{
  "num_key_value_heads": 3,
  "head_dim": 64,
  "vocab_size": 2048,
  "hidden_act": "swiglu",
  "norm": "rmsnorm",
  "norm_place": "pre",
  "qk_norm": false,
  "attn_scale": 0.125,
  "parallel_block": false,
  "optimizer": "muon",
  "learning_rate": 0.00281,
  "lr_mult_o": 0.627,
  "max_grad_norm": 2.0,
  "batch_tokens": 65536,
  "max_steps": 7383
}
MLP neurons of a small language model. Each row is named by its layer, matrix (gate and up: input weights; down: output weights) and neuron, and shows model dimensions 0-191. Each number is 500 + 40 x the weight over its row's rms, rounded and kept within 0 to 999. Numbers have three digits each. A neuron's up and down rows have the sign that makes its largest values positive.
Before each neuron's rows, "fires in" lists the words (lower case) most often at its 100 highest values on Wikipedia text that the model never trained on. A number after a token or word is its count.

fires in: "has" 58, "had" 25, "have" 17
L8.gate85:545390490470473501470466478464504432535493516500569524516519605490514477466513523482585468439498485490467491457479501518498538500577558556540552456547492499407526418429516510503553481445470472475499548452535473510550480505520469487527498471517522429505475491438506508543576510486460475480492489540528465486518470462531475515463452493497452458446509481518540470535475474537490480502554563533559473467561441437465514511499490466508450534539501553453508496371531589523554491504513606447475515466550489488409569507460496525495488510448536518483458482579541454534472593490488447515
L8.up85:473493516506553457558472529522484518511488533533543550552465467483493431490498509512486527553514440505548454442503412503504487508556561487445571494448434535479495593435537450474493453537483496497533510517494486482452546487440457474514507474653495534508551536525454616501569590536519539532547501455516567492492503430530530499462434509480546451498512504534534420518481454499456534562392555504550500484479482473471478491528513431467493507593505540521488515440504471485499538483431478520520504477507516507465495437548431523512454500552501552511449466505484515493444545515483542566
L8.down85:573508519490472460447480384470497434500517527455517472459495584512475534425539485470528469419466504487480535484436520521479493506570531565457512455468466438422498432425495545467487534470483491498475541521520480496578490508587533471521532486466532458538503504436517469449551462472489500471462416553500488472501550495504529484501516525520405449434484470463530492513571477538523478515551530538525441450572473513486484481516513469541544528440524510445523518399491584478507501497519636527515477521463475468474487526503550473444499511452505497489454514610540436548512532518464502479

fires in: "is" 30, "was" 20, "in" 11, "of" 8, "are" 7
L18.gate226:515535428504486566500483484385507499468488548529524475468514525481579452548453449474509519517511434527543463563482447444493578471483614500500467489500489493513489544524521473492506457440449499419540520528527493447512515494458505510574529540493488481561489511518431551454491485515501518479496508484494554577459479540498487554409527499478546547496417460488467425469524362555567542436471448515504504461525546473487524554495458518513494532462503471489501524525516509511537521527489456538478515549559509600545508472451506506412511482444457513488535517458463515545531515428442407527
L18.up226:486478536452459519498505488539457511547508520525531431544493494481518440501481565480425514441591509497525515523464474604519559520472539446544530503528530496509493602555518470480528544538493554434506472531524418491507558501500489464486516582498458491456491606505575532483504430531512516490407490477494535518538513505447467538484496525473513540503509529503428524467537456477472552604507460546477415433437492531490541515511533493486514496502436455590449457421510477496555513500510540474488491463579518419449436461450504542511477491512560465486576488426469469487494500444477523531
L18.down226:514450456461477488455549504538420479437458486457507457459464490438508403533479539497453544516523523474457454452473467436475428482456490543433525446425446543493477509545514457482525533491469521488460455431491502499496502414523516493431556408492558514559490485496515531441521462550531484483512500532544525602518472478524539516564555475539520534525503539518505448508525442542559536512569425491523482517582479450458487524546497441497458546477468549480520522542497513485514512461504503515488562591523492514494414532455539507535513462500503550481609557448461464458459426492522558496

fires in: "found" 19, "went" 13, "gave" 6, "giving" 6, "grew" 6, "wanted" 6
L16.gate38:469436503478504504554555508529433459513479520549494457534502491478544455501495502477529479481499523581545527467561507453516487525533526567591464504551508518530441540516546515515501572497520582483481488514501469535548461495463521518500612449525500488495463492512468591484448485463529409441455576421515405508502473459522448432492477443458539464481535461623501474492498546516531458569493482545522590429477460517501522470519466559530526563460493532473537475516511444486486578509493531453476466444522495560447566437530474542499510463495473498515439518544557542431490506485500494552
L16.up38:542536532533501536547501531545453570459566474504439491494497502506507524443470548532560532528478507503498485520490540397529427455479550478524519493453612521485496472565482526488450508515495554534537485547461496533586467455621492456503498531489450501514440519434554447481525598480522506508518455498422529484485456568493563463465470518561528440492544504469452504537540526476533525474528469545462447543540603472502608484458491542466561460509482527531458466522455556538487510458510558559568469482526478445502558503516487481534481484536412547485558507487521517498507465492445508508
L16.down38:483449551507529506545470545585510550541527481472626508523500471509500447501521476418502490587501462442519555455553465591518478505493542510503449542519547441430527454550439405564450573510509499506474542442483470461500405459444461411494519525520503464489552516533569564527520482548536442455520540516534469449481581526511527499437494530522515542498505562489460491482540490463437519585553524493518507571480535560468495518547505475410519499524504474570508487464500468495496469473485475496513510512505533481476548561449492485544565520474507511515503515440522542460508486516580488554

fires in: "was" 38, "is" 11, "carolina" 6, "catholic" 5
L17.gate180:571565520460494462471495470482581539504511470601457519444556453527448506484485487544430367543479558520492512536580456514478469527487662499525456542558484550532516524491497583459567529477497530488471521503546530459480459531538502445469548468425529518475472492503480467497537561520516519470508445483560497497486472517485535491549516574472532514477472512480465547523542461415481532477488491479531502463475517476584484493521482507524514537534574516512521425546518501486524536447438541505564539490576543533531452479499482497501471481518505564494477477526583455453516453479461422512
L17.up180:518478521553525480508547501538517519618554518512511533495513489505549481454471541516476463528485482459497527524533556468558527558454530488480523509497535515504550491445478547472535430448518535481440464535539476453501480549543507518457488479487474424474547661492482521451468496507492552508502388474484502499442552462553531530527469562502480514493406510507587577419486558473517505451454516464570473454492453427546497462477463552454493495545554501477522497468518503561484517450523545465494503523506504574472556519472572502498506440497516482441458429480547447514517580424481535473
L17.down180:460539464495488549485554529569443417438450421560553445524511442491530505483547479553522513486475518505497511458520445534414490537505487467500511540524505468513514543572497488518563554455513501535489474466532443484519546497544452455548465555487570531507539484439512443477488535523526493520495501495506489529547507467518475502524575521473477517550532462419437481450537440504463468579476493513504490473512508529501568520493517519573526472445586539434524480531474521534497546417541466467501491542478443494448489547493473580449473424541499579449510486496444478410428478465408429566

fires in: "is" 21, "of" 13, "her" 7, "his" 6, "s" 5
L14.gate143:558493475516524432483513507488541530541519549472523576493508504487474496486543567489508498569495525512529486461485518515478460541548559515531541472420449526407528490492540539471480519492447514481546564503493478532511492499442516516514515545483493495388482560481516519520519477516521544504511459486539487500480502454482520539578437461494441453507468546496474482455534503559538468523562584499565576451509471466548472473549548565558486565443440489472526467556496470470553503410555454409531547493586615499524464478448513459433509479600469569485521515535540472569451470510468477499
L14.up143:507440450484546514465515449452493508505513463407484495506488450517476577486513506523508504466493475527471516367534503520477559552517529479524427449506464504518522563493479527469492495412515481524548593503510472569474538494534519522611474473472542466402530463474498502447460448525514504461519476518469491508554525535578511565559455472501524478559509545493505511530533439494471497515507496458556504514549545525529493470540486460517523492481476437442459525508573458471530430544551510437545507579576475463491483508453515500469506411576526592534507441570532456453458438520510507561
L14.down143:448504478490548535532387471562555469491446483542526423519473529524470443488468466509573496553495500468463514555480476547466520470451515480504501548534467475529523538485504502540528512501435495417515543526488486471463491466552467446470466484484550512555447506488551505443482513569504480504556523468419515507533446522518473484434514573521476605463556427530485545480408558477511486498468466501438471535473529523516515495450600516493424456532501450518499505424454491523447504527460596532431553497544413475476528499579507514515521460483501422527528535442480472564555548481519475507

fires in: "been" 20, "first" 10, "be" 10, "is" 7, "was" 4
L7.gate121:519529513477500487571568516532498558519487419541574418506522492496504471584485561544402510545549459541475477457470480539541461532475495470507543508481463478478502527482516449531455475379455499529503576478515536492462500544552463578465497462487504436457570445541520545540465475499514479513529475493482536499479526556502509502442506481512462520525484565542491500380491526490486545563396505534506548541538508452561569490573520560490451468423538436541516521524469480533505409478558498525482451473473541576524490535499507510550464463431548480542492453530495470440500485521512507525
L7.up121:503426554542490514528500488524487514564552461453478615486443483476513518466482506475563469419437523422419451476528512498581519500486498510540616462500437486372565519458524550458547532549465520468495485494549508595525503475456501561560500461459539449509533578529542544473464513522495518445524542500496522504538489485532460494584505504514477481484464483543530474522490472457513511488460491443418494509512530405510499497520468504531489539581475541494509512510465514528451460532538515399533483507510503469480498515471471505451581455463500565491451429428530507468491489494568499489
L7.down121:472490544461407491519480505543459523570498399512551476491505512506522510539456626513469513549497434523493497428487468496423492532490552462505598536520465510479549484485507561569446429444474566487452516508580540517404527526491429540447513473506486431521499536540506462519486433500506468490532513493452484495513547522528511528505506527505514517537455545569521537419535486476516504515462500510529528562473548490576508444587488492465442401405477485530484518498514433556538491511509491519488474539481483570552527501522481521559500512479480554513473548549555479460537527443517441450

fires in: "under" 24, "among" 8, "back" 8, "began" 5, "underwater" 4, "through" 4
L19.gate53:464499498535495486504569501459554488493521554538529512505515550476523451435465472495493533532503519470485547482464505483492485563508545447491514510436534480487447539527498471446482515601467415478453504489535489430460524435474502523565489554633447535533526502564524531500592555484529481473525419516553502512543433465441491373476548558529561477428430459511501498505509467559450527532556555537465542463438420545449522480513495508554503488545489509527490519443449519481454549437474575482512532504566476489502451476467507444491455525557483476479503427520519509516459469498501444494
L19.up53:450486480455518521480439558457483521457485542576518459500552508442562485467491578493499534449481539594527435510510486518467483491582487457567561470446479462494531529527571529509523488527458518505625506532564444533533493468532527478490501524457514464499493440493499464468450494466444444523498535518455564521505457520516518474457518469513478508492519466534559498489567488546487478473423483401487506516567593479543473439552515474537492473475530550523430511492608517517493510490459524458485518498481515574494543630513543492518450413482522470576540517496475464497522496480576486456
L19.down53:448562546534429504497493488448466520524431554530443500436479452492505477540478549498536503537471544472570481460559382504496543499488528487519548448479453522499416573543534509476438464438496550415534508508455475450588441454489453498517488486520484493447515549548479461537453505484458523500529486492472474498519487449477503465543494470493567468459381437522493538512517538482447541569550411571498505524480496471556517469559499539544444447547487512512503476445441459557460512538508511555475544527568456458489487496492476427475502551518504516487489497489500517526432524496463455604

fires in: "for" 45, "to" 8, "gave" 6, "against" 4, "grew" 4, "get" 4
L12.gate215:487407489534464498534447476505541479579480452551473517516459419462460474443418451584541487494544501391519504498490542455522536500524513502538537429490552492526453527512578555533432494568500472406553530477498539463498502505474555499421434503437493486463476568528509503553503469526453503541498563464513429483481520527498478460492565581493470528462566468601422528552451476551525425486441516526447505496540539461541544512480479494522499477523554489581431512466478476516502499522536502433491452472507489515514517547520481476564477507446500431496512517502493514467496419519497503544
L12.up215:536475511503445497481454491501483440482574532533500503553502517455526525504506552417545501425538442517464501546452577514528426520489428476506499486509555495499534481475491546523422466468488497450502520524523508541538610507528468492478404466454435498386536541523499479410455547470489466554488512465433503511508476500500472496528505511422477518486479496488457570501509589532525548495475410580544527427495530594442473536405465491536473509495554545497490479481473533496481512508543475450502482534469405427489538514490468485533538493446482489587502501530499481533459467460425506516
L12.down215:495506405451509543503548413505536461478562616456487546506400491578495456496548505523515519461555457489616508501494514538571517437469487454540524503518482503481502477509547554618478517565462448533503528483526454572533489516454476533479533502459617495523498461470468499488533546464511494514465563450567492560537482453556482498473504528501498444499533516468518499428499479520474464492499497528496496461455476571450469523477513483456470522445516445441452489439410497464564523507483493521551491466489516485462492536536537462394468546448496506482473545454541481492495457451483520537

fires in: "his" 81, "her" 18
L6.gate161:523458502537477464487514507505575551535556521504493504546535443423522518502494531488468531493508451521626388458465540419498482582489487492509489523465466519510541406458529530479416533498472485510496488487519528449512480494564511439527487491546492526496492517466517473543490468474540474503557469525474447557546469500522532520462457545502503476505470518433530446552526426552553524514428534524443483540537467469507546501460471569470477514533455485530428529440542494461511566446534503419536494590542576519463541441535397446453552499550503534480449521503478464540473549572488488528
L6.up161:472466521504430499465531519505456514491550474485597491478477493504516455571465492521520476489488537547419526450544460514504509525508532530501497422568522516411478497468553571514530473457510503498533521507527519599555499489516477550464506453464489484450541483547586475496486522496513494406530509489542517488442539528450518495567519549467462523499562504559448484508575496447579527501484491525496519485594557446541465518545452504600517483483476421557524470427565552549567543420518500446464564472456467477444447537515461551479511435440507508494510553473569519458491525504520444501
L6.down161:455466526505437490484511525509475541493547476479579502431497485505497459566487474524512485477490506541448522454543455530517499515507500513518497446560547535412476527490525593532568483420514471519535522558524532575557504480517471542492511449456494470443550509542577447508481511474543519438526473532531500486436528528446478489582536534462473540509555542563419471511593505448556497535472485536486507497609521468531462535499451488584526505498468420528497464434539542538580546437536495466447547460447476494449470514503454525464543431426510502468524553452573517458491529504521451524

fires in: "had" 39, "have" 22, "were" 5
L9.gate200:545492544574511467523538512501505600509484527483521518543493496424523525523452540438520496456469459484450516509469454493491524520507426519460483496483486552559481464520492447534531508449499486559575504550464522424500516524512511485497513526429436542456508521455562448483523530463551482536476503464526480437559501539430510500539457437537468523494474522548511511398484564467435482449506548520503483471505550520465453434486531465455464598502450423481576531367522546518524520464507482522409478491562469461508497505502495516595473545583519499441508483567561508454533490464540468529
L9.up200:501565504503535527490526575447521543476465482528512492514473540525468462597515521544499589500486534526464386411488498489482460493524505559384504497551494506446438492478529486535550435457442516535543561527483550504476484527475477528510513471492518510504485452505488601468499542501424474423512518500535487462496564508443541496462555463552526473413528539541501457576524527509465493510575516512471551535507545511462424545496488421567533504486463497485515480523499514556518446485535551457578536484424478499505494483520489568515413498585450489528473491527459555474537543550488474563
L9.down200:449498489517494539550478494521547461495455535458538531481529575481581524434554518457547377467557523537442547514541446488568486503442514459503550467446451494538507457479490481503489501491512573513516550458500545503534451493498505422500450545506476459417485485506528505486479547498467529512507526479438470494571506568545618514490500539473484518510512536501564508427483559539486450521536532534507471497494488487426411496410458435527535541514434499529544521472502558489501545509532512514484521574482517518489515550426581468532352490519501535513506501454501479507447500548461475538